{
  "num_hidden_layers": 9,
  "num_key_value_heads": 1,
  "norm": "rmsnorm",
  "parallel_block": false,
  "init": "orth",
  "beta1": 0.95,
  "final_lr_fraction": 0.1
}
MLP neurons of a small language model. Each row is named by its layer, matrix (gate and up: input weights; down: output weights) and neuron, and shows model dimensions 80-175. Each number is 500 + 50 x the weight over its row's rms, rounded and kept within 0 to 999. Numbers have three digits each. A neuron's up and down rows have the sign that makes its largest values positive.
After each neuron's rows, "raises" lists the tokens whose logits its output raises most directly, leaving later layers aside.

L6.gate389:528510446507477578401469410545493492449423528555567448424483521548406481529504431501466446474444461521563553558532536518554488480445541488599488443440535508526660465490508460475495515593594400405433486519480405461502460532429475473486504456558482495487484501453478505553483508448492457452
L6.up389:509532510473530487448487539506606535453440470407461477558520552516369541457465424531471500540530531517525438525413476458568509523487580539581421489563584578493570506347530491438481486522515468532485470556525552528495601524388561508487604476449538490553532467487543496555513537458434388521
L6.down389:605501555503634486414619566439492473421451501505415499473489575598383520510462527467548476445526499478425466514488572512557509602411467425474468444425504523486577513485507439446450479424501341419466507493540578476534543566424532497492544459553519496471475493612528482464522506361479481556
raises: "ity", "ity.", "ity,", "areer", "ities"

L3.gate69:408495530425499584517424451451531559496568446505441494502546560489507450470465567563493521389535494455507494408530552455522528576423588412468563523528510500513415436502454509564480494451542461586559467491566508524465533502472441480549492519497544491446448508479578534461497602476491547620
L3.up69:481505527478532558514467514390481509530529462536446471466509533494503425465464506480530480413516468429530465454497537484575598617411579441421529471577458466496441460455477486563492577463538489603491441530567474513451468426453502499477457533470523502466407478489540520435499599464481571537
L3.down69:471488433525456486517554567530558525530471556502511503604395417554436570477528497493442581532526497572510521545513454479501483429538455514467410488466543448465485515579515575443516527472478474422460598491469542496535458520476517532422503440502451495494582475547491482517521387551603425462
raises: "ped", "tain", "ief", "ably", "ened"

L3.gate103:440465543597542448449636452448484435516553483499452581573512446483500434422518443470557509470467562590565461536501475571450615502417510476467527540546503514447556515536497511428489437420479553468410421462520458418490499528460597455512563545459491299535509471487595555552428417517538590434
L3.up103:576470485458538421568463469517450588428491535517551441514508567543538433388515559544459448550495524575515502447477450507449551481501546426534650528467529470535482556401521429468599498525499423439538515454489478567503527538514466567504475508473583553493478531500487456496549464457501464394
L3.down103:481550411400475519588392566526462550442505550496528458499487537574436556496484532451494501528510496447480560413492509500551379486600504411472458513448476513516516481461496499486442608497573480546534563591512504535459491461517474556444479455497579649457489472570477453570555513578427493513
raises: "ensive", "stem", "ordin", "outh", "ason"

L6.gate333:602462498550596506514481489494602474542528492501436529522639446607520472513560500429508510388474460554458500478550510452527484542571448463466438461526568515560501495522524591515488502474562487532457526530498499422557587430484552479512567529437554532485534460490492539426481434527428464464
L6.up333:552385565530590491416536444482519568438476552571557470403593466558508514464407495478459510395467492522520501522513467512442474555504508542447519444602501530513553446599484598498482455486496451476543505482399500442436545492520531513482515543491489513526525429518539385385490475548479485508
L6.down333:525367453540484459569491575501519475521581635477552555532540413497506578589448437399535411486462541497440431568479485493462474544476564425534529470497495470478528525538512464475550509510556467422536458544475474514554557489551605514408517490486520488517588505596534532460535582566526477502
raises: "7", "8", "6", "5", "9"

L6.gate276:565513564474516525473575483533523560465439506429508494570452424603570544388534463490489480451592590500403530455552545515511475534477507469497499519434544497520434562429545513436483441523490448577588512535519599454467459463575463538440429447478527466531484474476518514501479496540474461440
L6.up276:432455509539471500600415481553591493584462523480562545539568482534412553479560518459476595439521536475471462479550538565577442620396502486496577508425524514517548458523377504413496473455425556473567454514520490582490571430541548553393435521502545534449408473560495525526563478425471485504
L6.down276:478459527553500554539523506580512520594456578419396471525470503565506566552511381549467585387485562484407500534585535474478390492450544428510531467457537484520473636472489436498441465465540488580507504621604483476522509547567583436515503472466446478504567494447464420497433511479527519528
raises: "iel", "ctions", "ity", "ity:", "ities"

L3.gate578:518536524489490508466581429448548486472452544473527575533484460545525523424461436539461407416443527395489542516461475511420526467566569492589464452429509535525508448447455450478574507520529528537539481517435419463443482447464461458487520380557439503443468563500451485561400587417513528452
L3.up578:499529525451475473533438443501521556513551460495613466469419488500460445412510539492529525572517535514484470508499424437441575535467466479520547597513454474402449436479572562519495454461532523515531564411488500442561464550528412641480592498518570519480489453443512522536434497470458459543
L3.down578:427523482447503456551609553428580490450440526447471470576441543535511517519475463502383435542422464433529585585497458547435607513459501445520516452506546515549592512487470494572513469530590538492497531593413493448429501415437459553517495434550497503503477578541515471514539604474463517455
raises: "ron", "ram", "rial", "ri", "rom"

L6.gate169:586553548518459544574453475431503500507504532481414485443436502440578437413389546514558457617546509476553539469535478484612421489542541552448518475616579467486471590472521449464532506503416485593579462496540538486504406501556446439505466448535569511525497459505482499445496502568579523460
L6.up169:433558506485576550474526522500579465480589477609487491543463574484462383387510482417454504499513530520517557472535603512432538448420607557419480387597570512562521519485520477467393515514506510547414464439522514536469466408501454470509423513475561520504498511479447449482524461513445609543
L6.down169:460521518527456486463513563510466445537509511548502627501474512513514478449519438382453425551542441490490488456479490498521527508447588493484455497465584483488520445457463479552432525425516529518341442466460470487539534472516458588508446615535422444584570444479501496454571420414495564481
raises: "land,", "wards", "land", "ific", "ward"

L6.gate353:499491557484484473572501522528641521431498512449519469525505467463519485532603444476496456507556515564477557474535480453580572514480500529485435510521520459476439496559493376422559579480573530524447548461541490495496551479439496432467469455437446450500564480536502479492481427536464522440
L6.up353:572575598452564409534548476408556469421447519538585425433454459464549492465523528520531452557549428510549448513484519501506519518584522527559560429489563475461487478453528496548465459465551461508575523523506481511439519587496579510548545484522442441565565528554513280583543578551553520478
L6.down353:524453421473590499463505497471486499535446509520559520563545505411617544531529510453512456542457526545435428491485481481433533348563510545520517472496468420492518505523532518504508516428527477537420483463530526474537455497415437451569548547465515483494448463499569517443463410495425542425
raises: "ician", "ically", "ge,", "ical", "ges"

L6.gate38:557394527454496493468533519573450498530459447512438440525504507538513415539585463547512490418459454513429513427535449489550432551463488446528521437540471446424491453493501383494457518567522535501478495470560499453494501505492488541430526585515404537481445527428473492467433535498530556376
L6.up38:419424430436525506510543450475561553566535484516514434491481478595434579459413534551482428490460494547573522484544479602480505554484496448418504398491411549513440459505500498536515572483644573513484477455439498430420533425533415408605503522502451499485452427458521517533529501545581513483
L6.down38:478522423460494464521507456562578474499444419425465483506537460437470543412426442500515501470516525452509626496569542459430520418500531449457566505518446411497495535494531502580545487521510554467472478594485537431410520471466593507499550506496381490508576555472503496516538519506492504511
raises: "ra", "ri", "rial", "rik", "ric"